Weights of a small transformer language model.
Size: 10 layers, 6 heads of 32 (1 for keys and values).
Architecture: untied embeddings, normalized queries and keys.
MLP neurons of a small language model. Each row is named by its layer, matrix (up: input weights) and neuron, and shows model dimensions 0-191. Each number is 500 + 40 x the weight over its row's rms, rounded and kept within 0 to 999. Numbers have three digits each.
After each neuron's rows, "fires on" lists the tokens most often at its 100 highest values on Wikipedia text that the model never trained on.

L4.up393:464463483458502498552521500521542514453514487538473477432493445498497438480540503498499442534528490555518478579441534450492560432491476524494587424588459527535537474471497490545515562491470530482487506541479538489477498488512507533452531561581513492561506561499528511527475399436526460549477544419506500439501523519485542380523483492548510470520481507540460511464568398519486443530495491459498519499480475501494480486561558460466504522572487549495494514509484440496491551526562468485412483504594528510519558468425484519517454547537607566525527461449571455510492555478512478487
fires on: "\"", "1", "are", " TBD", ")"

L7.up376:482490545481495519453477438462561506417467548524421477478523579547517472500523489479473577538513492476484406508482573470559554468485441501503466496424515468476478553496554503482486502499529562480507478462429458503499477485510492470464535540514558501500465430474506434575463542558454474531533470547648504512471494508447572488528515494545367525532448534481540485484469517536506554578434473474487501547507475484500519477497487492472570517421491573503433470463575474463574457475548504540483537483549446474441504492550531499498476517537566522521508439480477548504508493493477522520
fires on: " will", " be", " have", " Helsinki", " would", " has"

L2.up37:495468504511440474468542485472472548511534494426493469445478540507494565482497525486523526496510492488478532550449506486430511521486439426503579416534526520630499489475573533517474527536468512488478529467576510595502551499539479455501448501529512438503532430557508552487481536534455553558517435500505484553464406496485523530496510510501447449502470459446578516530512527570445579523492466486521528509492449484517561533522566489571477514415431481523508540478429495508503529499509497498443499470498543485526523408515558512497421606498520487478491506525499493529524594493499410468
fires on: " including", "\",", " own", " qu", " ph", " while"

L2.up508:537554485424520515458453506484533523516511508443520459522507501544510457496557523473502534501503496474478533530502497600526562593467440433504463409600513506579495563507510497550469480447429487472458563513525561450501464505492475465491518542509536490515509459509476425530498523548539474538476464472506497482494495535466474480527490508501609471478470509516448490485537498604511500596478451514485443479471469422450523477517544485486514495386507529576522495519476525484462502507580503403515496536567474478506410548426449505504494525490474501487498522528485521467493534435445379522
fires on: " following", "ra", " to", " from", " sp", " se"

L2.up452:503509504465519510492564478512527571513561530408507495449444548469502520487512518469488515502493493474518512554478524492516518486470552522451550460533522503437539449503519467451481507520449511427508492540418486496525529493463554598485490469545491300521495488446493540487502482518365501502495350478457506483486477511491532465521558485528476438496464456552569478515516503555487588498491494484406480469521458527476495470460487473508533513498467483494467495485496498461517521523485506507414480479501459511509384396487523509557489566521511494497548455483482480491512535509522439485
fires on: " an", " were", " sq", "-"

L7.up746:509614487470600490516479519487498527587617548569486521448492577503527506449556510485533497463508552479491461513457520487587552502469511484464439520488516509476512510534509509567480494501555558509529527466520586500469458519430506468492449510561518497487492548477507501491466474386499446523539511555495510424516465535558467404451500519487472448472479542565501495486531410593483492462495494459511512491525541522564536457481494413540504460563503501504496582546501512511465499506485400471523518431508543516487482486520447489485479518456494505489509440473389457504511526477502541450
fires on: " ", "th", " all", " of"

L2.up527:504509494386508517495467495507559437491469501485505491493480485498507495521505494512507457468545519471511481514484483555542511551434484532570451355412494459487476476516535507508480551545455527463500526547472537476535464496425501604503530505497537359498478493560520479491483472539470522454422511518457535481559463544515465511511435512490411503497490407548485521561487508507509500405504507472530433447430452497524552516558466503500514501538489510527489472443496531490483479525441533494608502480537596495502554453554449518495437536494471458502516506541460500519445422462480479552
fires on: " later", " for", "ani", " Apps", " kind"

L2.up694:507460495407501444473495507489526490510482483536511527523454497519453455463487523466505531508475503441505539478483502572574541520501425541495518595486490495514492547512478506524479404548531479376468534394536508429507510530486566491495544537502492435514549415488534528512537464500546515510445605510530541445519550543536460487490474506538491489498493483507480532489545479557481492571542547485458430495460464455557405534489479483479471518499419527555468507563510525498508462509484526536521561480504436501509470551530465480508513428485403561482534497567510491537488498450525640481
fires on: " can", " fl", " held", " Award", " School", " Academy"

L7.up539:452539498449521464446504514472478452467507441555532434426544541546529569544433517501507504453490507514582456560494474514521490534433465438488524439552487512489526475496504583508496507523493493495420464511532540552501525486487513550505459533576590504485489438516495515605483487534446491527513513484544500477491490533569515542482456496470471572511551436493520500506483479536493575521489495483560532480464500577448517510463429495458511516519542456439447479573533475476529624538542535534464531514539605592538532495509488488501465538401510469502526450442463541548533496502510452546
fires on: "\n", "ă", " band", "ț", "ș"

L2.up40:458509505434463547502542462523463496527495482523524520524518471429500547457463479529484485578501513525504515449534537522545467482451543513488523479442458444476512505540538443521479447491513539584524543575532479544514445489528509446471384481499571456495478469488502481501462524554415477485537496529510490611476469481477490480459477498513493566490517528449482493508502528525480435534491467453529485500473496469400456459595513485491452502524499461500456546633545496505469483447460520409612493494445543504497456437412408511553489548499549425525570507486474493462516486466527495507
fires on: " that", " et", " Down", " of", "ico"

L4.up656:426540587480457448548526528537520557493550506533502506500498545425498470521444488543510523463487479549467495413469496511474533449445511514521476530548451489532541520526553497472466527455541476518466490502440525424549560532500492451438503508501510423468496457486546530502540438497391575485487467417433557502536585537565470503436476545474622468540495437514529506466445453539456469538517541534519494522479406481498468509470549489507476527534483493491520494421601518456480492555524473545454468526523494535545509495534430494545504516534560526420520532503490495522457518495472487435
fires on: "'", "9", "3", " Polish", " European"

L4.up619:458476556493537461531496555461473535543522479404459526549426532456524421518517492493499483505484439520491434523474528526541520441545524472552499546540491442546526509518514537497521443484456444449396518549508498508506500534486432528451518509537509495475436465475506464468502466497364548487499469484499454544523456437508455499589493512476481532513513489554466482469475450513547574443505491582460535460513449446543451469433454506447568539513507508520532574425477530437417524456524461544534457503522487540528506552519498456513480555520560456539510463495525579470507504544438441461
fires on: " they", "|", " Like", " his"

L2.up659:514486490555520440522518516476477509494646543514553473501548438518503443552546528433458455551442511492526533544481479583464529489454514516503510475483472505467515422461519511449503505534506455493544481565472464497494459478508527603487454513492493485500521505489577558502558475481599382507545580524522531511537531499498459539481520537454480513439495442520453587526504523499546499519474547445454510530517441521524591475581453505539491525519502492436511539454520463471510547545525538484507539525509516542450483524581526493567374550505504524509565496516474515519516549513467549526
fires on: ".", " ", "s", "ate"

L2.up172:539452485538573489501480497486539475432615506483480454478552384523517512541551489510489515522550511610504455457538513431579516498499512470485440497497550479483453491465591512501464523532487495470490494465582524418541474459483488638523525498435510536482469496413523430472504523509381436486567559541520466468504478523477495494525525500523510452486503542510434515547507419479489448472511444529505488453505456449552502483529509461542543468476503510540456508515521513462511517517533488493463467492524497512506434417527463499517480447498505493549487517509472544472431437469503401532
fires on: " h", "In", "and", "j", "in", " of"

L4.up380:450513542511486511452501554612528577563520445511556549493494478501548477417457499514509568593494537526501510497507572534537453449489497491515453506498520410548480565544581529575482508515533442521457448520512478468565573482501427506439460494510482457463534517518528518456519527418484467473576495447467507497522536507477470545467500537436559482531511536444507510452488434527503501538509577464485549553539543459454470471501568448520531505507504486441548522466520485523562467454570447482499478489493556475494562484507555440485469542575518494489555511514453528570507511424466500556
fires on: "L", " him", "G", " And", "And", " Is"

L7.up282:465426455524501521458563444562502550555583430497499494473573516528492546487503472476486578520464483512433481501562505507513475428503496482507545582516510547467535396507485439472511453528471513515442549443522503455566479548457523445460489550481512525502490509485486510452540470523515462435496498488440464484607510539582544472498529508500446415473533467494478529432534497468464526543495561461463477533539485497474493454459470490562525532507458517436462539509475504452557536479487519430551492479423473437554500438565528524501477502462523604459517523465486524536421532486505465581
fires on: " the", " a", " by"

L4.up764:553430521453486543500526472476433484577497551469527524537382464452505444485545498501495471514516450463564569410509561524510442502478505431523517545559484463491521481436502503506524470535505435479474474442559471516548500523453476517494499493544490494504468490586475532457485508493528508348509468528494538564479549534466613548510511523479445567527479436494456516465489485485493540415538497508498437508578517575532464494485530474500468444493512487517436510513534421518490444490475557554548523509555492502475424512517501541512481575542511527557472500529474471548495489534538484426
fires on: " before", ",", ")", " after", " so", "."

L4.up55:519531489503530487513468563418501508446551560498390468531498538549481495504460500491478543477543402411573549514531485530509499488511544560517525466462527569526517564510488571482551502445535496465452476496623482498516491452508467454494559511469427517473510548524450507482494515448420503545482454532535500467538542505496542551421465486469499522497516457481448506569517520446480451481578475499505411466469520534426498527520502499464553511447464569511507501421449575423474489483531471494470463478450524474482549575520500549562488537466483525447490512474548463507519604473511510506
fires on: " best", " Hard", " his", " silver", "Personal", " Black"

L2.up137:483506531519490446495510503507553497495465576535547440493533535491502502532479496524481480530511511516487501501484525544528472501482505542490489570570495503437539505513507502458512482502555522609445517503436533480505485530571455470472490508568496495506510520583509532556534566500599439519495522523552489576568591533489513529473538475466537445438538484482490527545447554519505494585498551479469580504557524513423444454488484532523460517527541489417487564451534520506541531492576555528635525439433533490468486529568559543559457505493498483499586472506506479521516603448503497517
fires on: " that", " same", " of", " t"

L7.up615:518534488514432450491502559459498511504506487514488491524484440568492488513529508517476451524449524509588482546550561531496476504493580485545557519537442515494526537515473517491504571590486489479407566475531501489488505537493572458443571527496539553504504537470467480476556478490459426467594450440504483502527472543443519434507494478476467404422489476506565578467484501551462426535552450558532480531551461531520527535511487479522524450470489475506377501537451569473554517473550516538508543598507478491537512462517542513542500544509483469421597517540475514484497533477485457509
fires on: "–", "'", " &", "en", "ack"

L2.up644:507409480365495504514475542499443568543597447408520510490541492461534443480518509509490490586531482484529509504514502451586470512418451510501494406442497440466503489474514506469562491616513515484531582489481509517457422487480474413552454480516554540501494504441509476518460448480435584517493591553524487437479479536507501518487468473465540601451481558476434507466509506474499492497503501511523468514508458477501540512605541475456456529541527497512545487493532444475493520483485469504506540549497457536500514471444518485448509420500465478499518540512507507463498455496445472528
fires on: " him", " that", " made", " more", " them"

L2.up169:533481505500501521484517481484522548418538505499519454423536440476545471543531499502493548465518502492480509485490492453555554497528492512474443589507544457561487462542619505539476483564477511432470533415459552551507535482473535472512516496472442549476548598439474531517476498472445590488601490537534459456480421510503528474483456474504483450492480487557565469503507458561445525484494439487445544452551517482520568463427504513459515474496562485491551587517500459512536479538501537534418494515510459513489490480470560493550585449485505528491578476510464529579515462450513440453
fires on: " to", " each", " may", " change", " follows", " also"

L2.up326:508510472451464485505497515477461528563545481383519525472521537462482567423509529473497480506468476485458533534472495483463506482504396538570538435477471516504565544510491545462532491509515499554498573526424470520498477534461501581490424517559477449521532465581546489508445480532413549480488415486545520550519499531511477467491424506504409508513508459560537543549498508502517532489461518477472449477459450506516528480357497524503516504476554500437495542596491488525510543500501516551472537436461539493501566501574495485588492522495468551475535497565511470565550544455524547495
fires on: "\"", " Nominated", " as", " retired"

L4.up306:439537501456468560514548509565456479518556454604505483471468369487550499491507497496458410525546545442488468516534571489466511480518476437457484463527498488481488511487458510507394490539433503516527436483559365525508530531497510536495490528529465480500493567503531463514508450591492492535440569480509490523441512595477465496463479505471457524554497562443578504508485526473479512559524518509477527494502486567454494492513529513521482482421468553502539495542525460509485484547436444430491484556581525522454517453533434497489478503467552475485576518498492506523562539485550511448
fires on: "R", "AR", ")", " TBD", " J", "NP"

L2.up90:444466513532455544538541478504459448491464495472419503516554457488475526610438509506516516432493516551539514482457542470543481456463476508492560479413519393550529459531594448576497536532502485440476507496523428441539477535512538445499509468505526617482510522511457563510477511416492570483483578504468500481464519448506534509478556510534479498531504441476568509463489491518513515512515502525421498527558596451547558547537526470511486570523539468504454603488518529489539436512493483462478491497470460502516564564535473488473543450491436517489440524483517491550493442495553513482
fires on: " Cor", " off", " while", " both", " of", " cor"

L4.up621:480565466470399551465520491474423531498548519516459523514588533465452456543487518503476549482465447457478513468509429490494449464527542473502485487456517571439485478528469439524492506580555514420444498477489543518491501469488534448617527494456477500479457539507472485444475544522420409449550453563491506544486492532461483497532493559552576547435458504445521475488541528510494529463538486463488536514464460532530498455562521524488382490501538484555465507481470552482613483482497594503511518480444447467489551520492584496540473544483504476494515533493539530528465511563468495524
fires on: "5", " |", " an", " a"

L4.up374:458478478541492435571443546509515515515483558446518484532437498491485479466526486496521483491492505556428474578468500474447528479491429476450504547547496456456521525522513511437505528480473501485465516455466511475483525417553508578540490433428463517539459494516468525537483470465536451544475487390533433451526514530499541435501508520492551505503529470542476485474554486557518517474471538491484528519451544477437470520492544528630471504493504475436484527518507560548409508377564584546444496589499447469607486454465458464506523501474523519454522457500511492521507440490545446490
fires on: " October", " first", " last", "St", " Preceded"

L7.up715:554400530448525448541526442470527527539452492509528497404567535528468463480425491462464431504495496529464464536500389481530605429518511468479527562501521490538493511528526502529453462571485495427451526482528446494437499521530467486564491541476560516439540567529495568416495511540536430454536455514572513534554563452556435507514534519569420449557463558514543580437477538538499461471462490513479481547515498486503488496530501507490505538485540550475492499512472543486513488435480499441488511495464487482450565525526538464552522520558453461496484501499491493547550529513523565500
fires on: " as", " |", ")", "9", " at"

L4.up63:524483514477481480516495538492548481517457580465478546491459454464467446525534509512492521472508446546435519556503582458388522542461444508474505541516511470510488465460450475485479432426431456487547456506503477463524518463555481531451452552543535566530539522539498550524497448546471486487562518539527461475585436472485503518567444545494455465545509538474482492453513445510465472420477477509515477491519454526498494542433608533578544478501533445503458482522612462527440419498559471557462452570556500497518538453494482452561496466490471515436511467527410473509496482498534493531
fires on: " part", "ip", "ind", " first", "ib"

L4.up290:524543518516523506488492508519452494531457495495501519505447467499557524520493527525493527506501533465531504506473453568514554485489516494415577505485486556475521566503546578447506623515539526510483494508510462504498526497478474404451543572427454470491457516521459480596515500565475488502506481513466538475517492540489510501386439465437527519601512504469528486471541508488503440529521551457511500452570503523413513550511591469581397473487513493444470507501450505500521642515472538528443460524459507463555488512450492520501433513540554566505496550539547460539532517502548502465
fires on: " can", " fl", " may", " d", " appear"

L4.up638:560546473471538367508514447488483540523566475451472487559471515511485472527517511473558523507501509493546488446519495453506415461554540510564463497534493544462494565494527478518499470448496524543490431513522590576553487466434547538518500493580484496482509441484456459461546483465467499434454543446457499463473581458454477454594540517548468540511525544425455514484484497460552495457445501509552500498479513528521537440520476474520548503468442456475519546457478457475519435498521481456465486384467552466508524575465473471491468502472523503570490494504498578460492534525402472444
fires on: " a", ".", " Polish", ","

L2.up743:511493482494499509490498525506465479541430474556497472412625424484512485454478493520511495480494508536477458426512501441478499491468478571491445520467484490438473547522523512458494535523521522524470524558340509507554516509482471500454540539530443545499522507498450515490518505528405603452420434519501525545562483574531499475536489458523521515519532526515492469542485503575474502466488501523480473435594471527513524485494456520448503469486554497471407431542524529529504529479530509593468494408438467438517501532541550455507462504477526542497461461521487476586516436496541504446
fires on: " ==", "==", "|---|---|---|---|", "===", "|---|---|---|---|---|", " of"